Part of a small language model's weights.
Size: width 256, 4 heads of 64, MLP 1024 tanh GELU, vocabulary 512, 10.5M parameters.
Architecture: RMSNorm before each block, rotary positions.
MLP neurons of a small language model. Each row is named by its layer, matrix (up: input weights) and neuron, and shows model dimensions 16-111. Each number is 128 + 24 x the weight over its row's rms, rounded and kept within 0 to 255. Numbers have three digits each.
A block is one neuron, or neurons of one layer that tend to fire together. After each block is what it responds to, as a language model described it from the Wikipedia text at the highest values.

L3.up110:166114114156144143105105097135128099137155122168125129132056182149127132108149141127110139119127121091179130128141157076133138152091129096124125117122109100165128146119138121144106152142111117128125147131093140161120116106110153184132147117128144121126139126141082098136158144098138129067
L3.up261:161118145147142109152166114116141097110131104163167121119104117194124105117115174133157092156103128098130190098122110114128118131149141078093140136083107060181105104128085140133166150157126126137150115142160121152091134130127148125105120145127100132153125088115117131092176115103180163120
L3.up698:177117081124125124133149134122072099140107083137105073117104125135139135100134138137129131142130154134137137135129195125151123151137134121138117135144136070109156124144105164136131139132093176135153143135151154101121103091171160144143159121120148142149120130111147115135138128114156142116
L3.up932:145162132138134096121121112125146115082125128096161126131137109126159141112124136120100102119135145114150123082115143121151064158141108128080123097117118116102184142127146144092156132159106128098115160177116139142171163122155144168131152132132128185145070130156106135093144110079145091107
Responds to: Mid-word name fragments

L5.up443:112163156111133083070139107166106097130133098175115088108131138107126126119126106116126136125140156134116128209101124166124133122155183179086135108108106130116130146121138149151064120127099118129126136141125107162110114139165115133121094169113129157120118140142140082091163119133147114108
Responds to: List-separating commas

L9.up63:121149137125147102100094163155119107101127106131112146119151149099136120182082105099135153141128113125126165135112125140141112111093134132119153143121081137124154120141179118106113104128140098105111132119100144149126131100132140121159134093131098158151130166122160143113090143146099114094
L9.up96:165103109114138099160144131139132104175137177115108112148124151148138116105130132126136107111200141126113143131083124119173141153140165135079145145139134148151147095164135080172126137149175111127143135105104112160118132147154085141106136139116170137091121116139138127134115094129141169117
L9.up105:122130148181104156096099164134125118152128116135127107122121124110121111134123158093095123159132096150085132138117137176098175149114137150123080153073118125123124119154147112132168125101120125111130130098077136159123144122160148126065113131141153154142095124103150104100165098144138051101
L9.up202:175112126130087144131121121131145079164114127102127132100161114133089184096166129107114155132134110161147131147131135114129150163108129130087098129152150138138139142077104098085132140108136082132154134147112116083120103113123111102105109122144134139139072163120097095106123114121114115163
L9.up212:152132124106097130126139104108133155153150113117156120135152103191105134150132146114140160081143079141158089098192131129155136095143157100094136161129116161120145162132148091146140135146086177103165114115124149159107173127117113136144118124125068148154117159157106089142115096139153108104
L9.up300:168132108182117149126184106128140109091189123116139147116124106134118128152096126124150120095104153089119177120155163143164152122137160160127155110110156111096113164106167081128149126106105116136101154133142159152150156098145117108110139144136126087131082123114131135163150114140159105126
L9.up361:145089095145112112129075203115129150164120131143170166133122122137102130183126136113133119119079176153059133152150088108135176099113112137105130139130102127124095129131094100170151121109096120097139146137103167125090135103145100140154129120172132130110127138114192078131144167127148149194
L9.up397:144143098082088156104164126115143112104130165146115137106095132130076202115089119095134091148142113150134149126105077138145120101121132121140122106101166168167122134090119122112135117171128124141111134150131164152157115118116122160142115087129099173155119129102092155121087139146140119115
L9.up405:105086094112130141111147108115087120097131118071132145113136107118134130114136118106123136105112119139104149124126120124103106176147169162125144131118114120103143120167102140091091145147175104113094166153127150151142094162146146107152103148138117146122125176117117151085141166148130082121
L9.up508:078120142119122125161137125127084151123151126169163155139153120123105160120110162146143096166138129097119110076148129115106130142124144135064110100127153157108093133126120106145123122122118075124142121146129125115111124116119115113170110181123094135156118122098141111102157128160123095124
L9.up542:101133118143165105096108101123072140121120131130138159145103126116115132108123153132084119100133131151140127102085123104118146123148086124105078139123105119124132156139102106124134152127107118160139153143106111140150100127171142134130157150087152130142131088145129096114101134136149181132
L9.up706:119148180121134130092132121117108104145138106066107116094126112106136183124129140108146136120172091157172107144105158101142149176133139155089165153147126140107114141152121069130140128128094122132120184135128129134124105160107128118122096116100135161118095132119142104086105122085127152149
L9.up709:156139125148068135105124139133124122147097143117111180135107117141127106140071092125127152166170095135136127137129149109121152095104134119144100094171149114129155132118153158152105087149139158133164168109103131182131135125128109157140146145140158092128117109103103125103107118100116143122
L9.up759:105096131117131090138136119134137144152133101076082165131161159093119127098120100131142161091165134113123115162106130138138146101086148128136112148104118108169115134148130131127091154155117109141124099119122113101109117114110136118125154171150149113125122114131123126102133139117166144157
L9.up841:135120146135132106133141119169066093122183118113177137177132098094134176119150123090062124146147122185101143116091107164149143114170116143142134155117154110165155137131085107104129109128102107158089140131133107140137095132138109112121128125102110118156121162106144089137148136146163125145
L9.up870:119141119132103113142128117125183130150170076117113127172119152123143151113116140122130116155142154147095119135148142133148144073097163174127127150083117089122116159140126145118141134154105086098144167162126116104103109100129124158131108164139138141195149092138146116115101133162147111131
Responds to: Clause-boundary commas and word endings

L5.up120:147131143133114098105150118158122112147125142155109093110126114126136125124140128133119149158129167110180122124123163113093110114146151145150155125128170118105157184114142151135060138143168109161066139137164143124139137095138170093163136141105126123131098097131145143133124144137091127147
Responds to: Name-completing final pieces

L9.up64:110183112168125102146187148120120103168151132162102123139129114116169095119105124124145113153143113094134134095125097106115210156149101163139157141157182094159157129145180160165118107151125113109142107130131128117117085145122109149155103134164174112178074150122144114128151119111112103111
L9.up99:160130111118151138134144143123112087126147135139127103129116140111154163117162150128114116163147156131163075164112141181176099163123130163152100117148142089148163140129146147093077141107145136120133098121135135123151140109104159131129106117097165171133136150098132141145139124149115136126
L9.up135:136170117126141142097129145103067117117172125122086143126114117151139156124108133116126110130130128129164124126070124082155107146159130146141131102114139093126145158127177100167139138133135101144110126120168109128130137094149135115133122139128139115146141083163163116142132141140101120157
L9.up145:135119128150131122081134149142149111165125105123139097134099137120103152091115131116131143159114170123145152086101118115117144121141134173158121119124135168130158140130153130138105122142089129156134122147129146134096184100089181130152114144166126061127114160112111117147136155122140151111
L9.up147:127132101140138158077093134157085139114168154159133104132112078116121127113094142149113154135132116124105145118104108128150137119099113094139124121143145091133098135149171106163106121147168124143105107116131110125141126104115125139149154141135097119163118148163123124155118168167097128107
L9.up154:134159150131119113131140097135118166122132164105085075069168155079126116141115090125086131116109114140121166097119073127120150131139137131140102127150148102143128133144130138151150105156133163114165113094114120128120139103109119106146132145177140186136132159123133143150124143145089134158
L9.up315:157180133145134188123138142118115098096133147116163071124121095169103135105149105085108143104128117120163149116095137144133152133103116145132154135115148134122142167117131088166128161101108135105133131120131107117143121108127112120136115125201087144100098093175155134083100120096116108155
L9.up338:119141129132169119096123150150132107088149153167135106160150122157138142131149168157054147136063129138093128101099138164149110141117129141128140130167114110142117133090132128108107123122152146111124165129089123077104131112114128135137150149112168136139144128134172119133125116103101125152
L9.up411:152146136129084110128131090127147077146158156177135147127153070169102129140198139108116127159182158137123108112129080145122098102087112123118137123131143117149142157128134109099138151150151171138107114139143142123119112130119078141139113169125135114137114130122114079125122144146139121105
L9.up474:138114160153136152154117102115162117153113118118086160110128112171089118122133124140124088194121165106176124110097123075124138127108111092112158096175163108131189137141108141085070107164144126114099119133144139113148073144106104144144107104124144103125129109105101098122139126120168132130
L9.up517:148113112123138156115142139094107121133150145156104115132133097135132147151126126123107099137095185093117116103106136136091081131115111111111126156137136140119075131164159097158107150088165107126149106091159106120090136152091126088070143123123106146134125109148112119155086143127139147143
L9.up594:126140125089144128101131125184148128109129133128126122128113092147138110217141100124136149125144124143141129144108097122148083062143130129146107168121138136104153143128125108104181144070120124066116085086163122145139097129109122132110140128129126105139137148148153109146103106128127142154
L9.up811:136109107087177109130150125181128114092141125115107118131119143144118116149108097139115144119143153099091116112105150097129167099138120130134095162140161093115121106151143107152101121135172117155108107158163131166114122141061117113131124153132140102146103103142153120140083130097121141153
L9.up826:136120098125135087127144144118126131116098114133148156139111096172143099128067110116093144090130121129153115151091100131156144108083131155131144115156133110109147107116149136068185152113131126164175147150129153095124128058154162098119158126150123147118108113138088139141124127112132158123
L9.up877:113107051164096142107135091147138092112138111115099118125126071131145142152117115156130171127157126140167125117055123150168130173077136177102142162127162156093134112120160137139113123182133099161144119141141125141122123076117083138079116128127181122116130134127118136130124127141132075141
L9.up1006:140152126085145104174091198126132132148166143128120121123110160104131144154137145083086118162123143153176138115165137148174145155082141113124157097111113100110102120116123093140110155115152188119117085119125138192115119127121138133119106109107144147104149116113141095109085134124153117165
Responds to: First-name final pieces

L3.up48:135149141143090117123127118113091129103131118120105124159153159127139124133131136146118113165148109151103129093129111105136122115142123121138149129138092108169145161105109138179147115145168116174081128131160123140145103148104179085121089160167118166163147126176135101158102107156153107064
L3.up813:117089127145119163105130119101124100133161153166151111147156089135108133121095150124125089134117167118104165073101162182130125160159142144086121122160125151122130137109097091141171125172164109158140142157134146144112089150115127098121129105149166138096123138076161121111126141113151158125
L3.up861:120112146122158172138155102140162131166155099131167145140134098143145134135089144138144137141100113079098120117094141135123132153103161128140118106153107116141130141126160120127133123138146104132108127103129091151137099159088139112127096130132090139108151131084168121161076125127133162094
L3.up982:167085139142129161140157173140146105100107120132133156126131124135149190090115165125160101122092137122094135127102179120105131131121158123149080118131125132123159114117155115187130094140115134106141154150125166133149090131182093129127108107120134093129102182145183092120153160136153129117
Responds to: Determiner and number completions